Weights of a small GPT-style language model, trained from scratch on English Wikipedia.
Architecture: RMSNorm before each block, rotary positions, no biases in attention or MLP, untied embeddings.
Training: 848M tokens, 12943 steps.
MLP neurons of a small language model. Each row is named by its layer, matrix (gate and up: input weights) and neuron, and shows model dimensions 128-255. Each number is 50 + 10 x the weight over its row's rms, rounded and kept within 0 to 99. A neuron's up and down rows have the sign that makes its largest values positive.
After each neuron's rows, "fires in" lists the words (lower case) most often at its 100 highest values on Wikipedia text that the model never trained on.

L3.gate1474:54 52 53 51 43 56 36 45 55 29 46 55 45 58 32 62 58 47 47 75 56 47 55 54 56 54 45 49 52 65 63 39 48 45 42 69 50 38 39 32 52 47 27 66 42 45 52 53 63 43 46 40 51 60 63 59 40 41 58 45 46 37 75 39 41 57 40 45 64 51 59 52 38 53 46 51 40 41 43 54 39 29 46 43 47 46 37 51 57 50 44 40 57 55 62 41 41 53 56 48 38 40 40 59 67 66 51 56 57 54 78 37 32 44 52 56 64 50 58 47 32 40 52 56 45 68 45 38
L3.up1474:52 44 62 41 40 49 39 56 49 37 46 45 26 51 48 32 66 60 43 48 41 39 44 33 48 40 47 36 57 58 47 53 66 52 57 45 36 55 64 48 36 40 44 64 39 36 58 45 52 36 44 44 37 43 52 42 54 55 52 48 41 50 69 59 39 44 52 55 54 47 49 51 31 43 44 40 39 56 44 51 52 51 61 52 55 74 51 61 57 52 54 53 42 55 46 50 51 56 41 57 32 45 45 40 58 61 32 54 68 52 55 59 61 63 56 67 48 39 78 27 43 36 51 50 40 73 49 49
fires in: "film", "game", "album", "films", "shark", "career"

L3.gate463:65 75 45 60 65 53 37 45 44 64 45 64 68 50 50 51 39 51 36 52 62 48 55 67 53 53 60 60 45 50 65 51 73 66 58 56 44 48 60 54 53 43 42 28 38 53 42 43 45 47 65 38 41 46 30 57 47 51 38 31 48 47 44 40 35 45 51 49 62 46 45 40 43 53 52 49 71 37 46 42 57 30 50 45 54 51 29 50 52 50 56 52 56 57 51 38 51 45 60 43 43 39 64 38 49 59 40 47 40 57 47 47 52 58 25 56 64 29 37 50 55 49 39 34 62 58 55 42
L3.up463:57 66 51 58 57 64 52 54 56 67 54 38 38 30 64 58 41 53 59 46 43 67 33 33 24 44 54 45 47 60 52 68 54 65 51 40 55 49 48 46 42 30 34 64 49 31 64 51 60 42 57 51 35 40 55 37 55 57 64 43 57 38 50 44 39 49 45 39 54 40 36 55 44 59 51 59 55 66 62 52 45 37 47 66 36 38 51 57 63 40 45 42 58 59 54 40 41 49 62 43 43 43 60 52 64 33 72 77 44 56 36 45 53 48 56 54 68 62 47 67 38 54 53 59 59 48 61 30
fires in: "from", "since", "to", "line", "loan", "translated"

L2.gate687:49 59 46 48 42 48 45 43 41 58 46 49 61 51 57 56 53 51 56 50 56 44 51 51 35 64 54 63 37 61 43 71 60 53 49 49 68 34 46 50 57 55 54 60 25 33 52 45 39 52 51 55 54 58 35 52 66 56 47 19 45 52 55 41 46 55 46 57 63 58 58 29 41 49 51 46 45 25 63 43 66 36 27 52 50 65 59 54 36 53 59 46 41 45 48 40 51 44 44 47 53 47 39 36 44 54 55 58 42 47 46 36 49 63 51 53 36 58 45 46 49 55 43 46 36 64 60 35
L2.up687:40 58 52 50 52 61 43 44 49 51 32 26 59 64 46 58 43 61 51 48 31 46 54 39 44 47 54 34 54 40 48 34 37 46 57 34 34 41 67 44 52 51 48 49 40 28 52 41 56 45 46 45 47 44 49 43 69 45 47 51 63 40 58 71 48 53 35 28 74 48 57 52 38 45 43 59 45 53 48 64 55 44 40 49 55 51 43 55 50 53 47 37 57 43 52 54 55 52 65 40 49 71 66 57 47 42 61 43 49 51 53 53 46 52 56 57 56 54 51 42 76 57 47 48 61 56 65 45
fires in: "rock", "room", "track", "train", "role", "rotor"

L5.gate409:47 50 59 49 38 48 50 61 50 40 47 43 63 47 54 38 61 52 58 46 50 39 38 54 51 46 33 53 55 45 36 34 41 50 41 37 50 49 50 54 36 32 37 55 64 52 56 56 59 57 54 44 41 43 59 55 38 55 53 55 41 61 45 49 52 47 45 56 23 52 51 43 49 34 51 58 55 43 38 29 61 52 48 51 68 36 46 69 64 46 48 42 40 54 48 34 43 54 42 66 48 48 58 39 48 44 53 25 49 34 48 38 56 50 44 64 38 45 50 44 39 45 53 58 57 50 47 63
L5.up409:53 44 48 45 60 55 60 50 57 50 41 40 50 46 57 43 47 40 51 53 74 55 50 46 53 45 58 63 50 57 35 40 41 78 52 60 54 49 67 44 62 50 39 41 57 61 41 38 43 47 46 56 58 68 52 40 63 40 57 62 64 47 50 69 51 51 50 63 62 54 39 51 53 50 51 49 36 58 42 74 44 51 57 70 43 41 48 33 41 56 46 31 66 50 53 69 62 49 50 31 55 38 58 55 37 54 57 46 45 76 44 44 68 76 44 48 50 49 53 51 55 76 51 46 61 52 65 44
fires in: "century", "central", "center", "centre", "francisco"

L3.gate1375:32 39 50 62 48 43 58 39 64 50 53 49 60 74 49 57 44 47 28 44 48 51 43 61 43 52 47 46 32 45 56 45 49 44 46 53 60 32 53 44 68 37 47 33 33 62 52 42 52 57 56 30 50 48 46 51 38 69 45 50 53 43 45 39 62 59 63 38 50 71 69 54 49 56 49 43 61 36 39 51 61 41 45 37 51 43 53 48 43 57 51 53 55 41 41 60 69 60 54 40 47 52 29 44 50 53 59 48 34 43 33 54 51 41 52 49 59 50 37 27 51 55 66 48 27 54 55 60
L3.up1375:33 45 63 48 49 43 54 46 44 34 45 53 69 57 44 64 59 46 44 45 42 54 43 64 26 47 46 46 62 53 61 52 59 53 50 35 51 42 57 46 44 36 51 44 49 60 56 60 51 42 50 47 48 62 44 56 67 47 57 48 55 37 47 34 50 57 55 48 40 64 74 68 51 48 52 50 45 61 34 52 48 38 52 61 46 51 50 61 56 37 41 60 29 30 35 56 63 37 68 58 43 61 51 50 63 42 47 26 47 55 37 52 54 53 42 41 50 45 40 44 46 47 56 54 25 43 42 65
fires in: "which", "such", "secondary", "only", "assumed"

L3.gate566:74 59 63 58 40 50 43 60 60 49 47 30 49 61 59 42 43 53 53 51 44 39 66 59 59 47 65 54 63 53 50 49 45 58 59 39 43 39 30 61 53 52 41 53 38 49 51 37 22 61 39 50 48 44 58 56 56 55 64 46 55 56 64 44 45 46 46 56 37 48 51 55 26 49 51 56 41 53 67 50 49 42 52 41 58 55 52 62 55 59 45 59 57 61 49 57 44 59 37 32 49 54 64 40 51 61 61 59 40 32 69 51 52 57 59 46 55 30 42 60 44 39 40 49 53 44 58 59
L3.up566:58 56 41 52 55 53 38 29 37 40 51 50 49 44 47 59 60 54 23 50 43 43 28 50 49 39 47 40 48 40 58 43 61 28 56 42 56 64 42 44 47 73 65 53 61 51 41 54 53 58 40 48 58 34 50 61 41 40 49 42 69 67 43 42 62 53 64 70 51 71 60 52 46 45 45 53 51 44 47 66 42 70 49 45 39 44 40 42 43 56 41 61 69 59 54 48 50 32 46 57 49 34 72 65 58 47 59 36 59 54 60 47 50 51 65 49 46 55 48 56 54 60 41 47 63 29 54 52
fires in: "e", "2009", "century", "2019", "roosevelt"

L7.gate866:46 56 60 55 52 59 39 52 57 40 55 49 58 49 65 34 54 59 48 40 51 44 47 37 49 74 63 60 59 56 53 40 50 41 54 50 47 57 61 55 44 32 59 57 60 60 57 38 56 60 46 56 71 59 66 43 55 71 60 28 37 51 63 49 52 52 59 46 39 53 35 42 45 59 42 42 51 55 47 48 39 63 52 58 41 51 50 29 49 57 56 26 66 42 47 44 45 49 52 45 47 46 65 57 56 68 48 69 58 61 29 48 57 51 34 48 51 53 52 51 43 31 42 39 59 21 64 51
L7.up866:63 54 53 60 44 39 61 56 66 42 43 48 56 45 25 49 59 60 52 51 54 56 45 49 51 62 56 45 32 43 45 65 49 65 47 59 37 55 49 49 53 39 48 71 78 47 65 46 51 53 53 48 52 43 60 54 67 57 58 39 63 43 60 58 38 54 53 54 46 41 38 49 43 45 40 31 81 36 53 54 62 51 53 36 30 47 65 63 66 42 54 48 49 59 53 39 53 63 46 48 55 46 58 52 42 61 70 61 52 69 50 55 55 43 58 61 66 57 49 48 52 56 55 42 48 50 57 24
fires in: "by", "before", "on", "until", "since"

L7.gate1308:56 61 57 44 41 28 44 60 46 35 66 61 70 40 55 42 54 68 55 65 32 51 57 49 53 57 59 42 45 53 47 46 38 39 49 38 52 49 39 42 53 46 71 58 51 52 82 59 61 48 37 45 57 49 41 21 57 61 45 29 62 57 51 51 52 51 62 52 53 62 52 63 49 56 28 41 62 46 66 60 64 72 50 59 56 47 44 56 49 57 58 34 49 62 59 36 56 50 57 51 54 35 64 38 57 53 47 51 50 56 54 45 60 43 44 53 50 47 52 37 43 40 60 58 49 42 53 57
L7.up1308:58 21 59 57 50 39 65 63 49 49 49 36 36 66 37 46 50 38 59 59 46 60 59 46 20 68 42 41 47 46 43 52 55 60 45 51 51 61 37 43 45 47 55 70 51 57 65 43 54 51 50 38 64 60 51 33 52 61 54 74 47 58 56 63 55 61 39 45 47 43 58 56 35 59 45 50 58 61 57 34 44 56 47 59 38 43 62 65 53 46 48 22 28 24 43 40 50 38 58 51 44 63 40 47 53 53 57 69 61 46 52 76 52 57 49 49 55 32 31 60 62 38 48 48 67 50 50 72
fires in: "on", "in", "by", "until", "from", "since"

L3.gate318:52 40 43 37 36 73 50 54 53 57 39 38 44 50 36 42 52 48 40 38 34 42 58 33 58 49 45 50 47 58 66 52 46 52 45 46 24 43 57 59 49 52 25 46 56 54 61 41 28 59 61 63 50 61 59 56 52 47 71 63 48 50 36 53 54 28 61 57 42 53 62 54 45 56 41 47 47 32 47 39 53 49 67 56 63 40 38 46 42 49 55 49 55 49 53 57 56 56 17 35 38 44 45 50 49 43 50 34 53 55 34 45 60 42 59 63 47 21 61 38 50 48 33 47 56 36 47 43
L3.up318:42 43 48 34 48 75 48 44 65 65 64 46 47 60 41 40 61 53 35 42 66 42 50 54 37 61 42 34 49 53 48 47 40 59 46 48 43 33 43 57 69 44 49 67 57 48 48 42 41 64 55 64 60 53 45 58 50 58 54 53 63 34 49 45 52 47 43 54 37 53 47 58 38 66 48 63 40 44 45 54 45 55 54 69 54 41 62 39 37 42 46 71 41 61 52 43 77 45 49 62 37 53 40 33 51 43 49 32 57 74 44 47 48 37 54 61 43 50 39 50 46 45 35 48 42 53 44 31
fires in: "central", "center", "region", "centre", "century"

L5.gate1482:49 32 56 47 53 45 47 59 48 39 50 40 43 43 74 45 59 59 45 54 37 49 27 42 42 56 48 48 45 51 47 45 21 54 35 63 42 51 59 43 53 67 60 50 38 45 60 53 47 49 58 60 47 37 26 57 43 40 53 44 53 54 41 46 56 57 55 56 28 52 61 42 55 37 46 45 44 50 45 51 53 55 53 37 39 50 36 59 53 58 55 50 68 42 41 41 46 54 67 58 60 55 52 48 48 37 55 57 40 45 48 42 38 50 58 61 52 46 52 33 50 51 42 44 53 50 51 62
L5.up1482:55 31 35 52 54 47 41 55 61 54 52 32 49 64 64 38 49 62 67 49 21 40 52 57 63 62 44 54 80 41 63 30 39 51 42 35 51 40 32 48 41 55 68 47 56 69 33 42 44 40 48 42 61 46 37 54 49 44 54 49 46 58 40 55 42 44 57 56 44 64 60 61 56 56 51 41 49 53 50 59 37 67 55 37 52 57 47 60 62 41 65 47 61 67 42 61 46 39 78 51 50 62 41 55 43 45 42 59 40 59 38 57 42 40 48 45 41 47 40 40 57 61 54 62 58 54 44 57
fires in: "this", "agreement", "charalampopoulos", "propaganda"

L5.gate84:47 52 41 47 58 69 51 51 46 62 44 67 57 42 57 48 50 35 65 39 60 52 60 43 61 54 27 52 35 40 54 39 63 40 58 33 41 51 52 48 47 41 41 60 46 49 41 43 56 47 35 32 50 57 56 57 54 62 54 50 37 48 59 42 42 48 57 81 26 48 53 35 60 49 37 43 68 55 50 43 54 47 70 54 44 63 48 53 32 56 57 47 49 29 56 43 53 61 46 51 48 44 52 54 58 55 54 43 67 31 43 55 61 38 48 48 46 77 44 51 52 21 66 60 36 49 65 72
L5.up84:52 48 33 46 47 39 46 45 57 57 46 52 52 46 58 39 50 53 48 67 48 38 59 52 55 58 42 46 37 48 39 55 57 52 25 47 57 50 37 62 67 36 35 58 55 55 42 28 65 52 57 40 53 37 62 68 52 53 55 54 42 65 59 44 31 46 46 73 50 40 78 58 44 61 56 41 32 40 49 58 51 47 56 49 47 65 62 43 51 57 46 48 62 55 45 33 51 64 62 52 38 53 53 58 52 52 45 45 54 53 50 63 47 47 65 54 53 44 48 54 62 51 53 48 67 71 33 48
fires in: "at", "highest", "guitar", "higher", "hit"

L2.gate962:42 62 37 44 28 53 47 56 66 40 61 44 42 49 57 35 61 38 56 50 39 54 59 40 44 33 47 39 49 31 51 55 60 67 52 33 40 47 45 44 42 53 54 54 47 34 50 55 65 57 43 51 47 56 57 53 54 50 47 47 55 28 57 76 53 27 50 53 53 76 53 39 48 36 44 47 48 44 50 40 54 34 69 39 45 37 48 38 53 50 54 24 50 57 39 32 38 39 43 52 46 54 29 40 42 51 62 54 50 50 22 32 41 53 55 41 32 57 53 54 54 72 66 61 31 46 69 44
L2.up962:53 43 38 51 53 56 71 54 55 46 58 47 65 48 41 75 55 48 46 52 39 49 43 49 73 49 62 57 47 51 54 69 39 41 43 62 54 51 47 38 19 41 45 55 54 55 47 47 39 45 52 42 57 67 45 78 66 56 36 56 43 56 58 40 43 61 54 60 39 54 52 64 52 53 57 47 38 45 45 52 49 53 63 38 56 56 61 59 59 69 26 42 38 47 40 48 32 48 33 41 54 54 47 50 67 58 41 51 52 47 45 45 45 37 36 48 22 45 54 38 53 39 61 51 52 44 59 55
fires in: "a", "either", "there", "kentucky", "according", "although"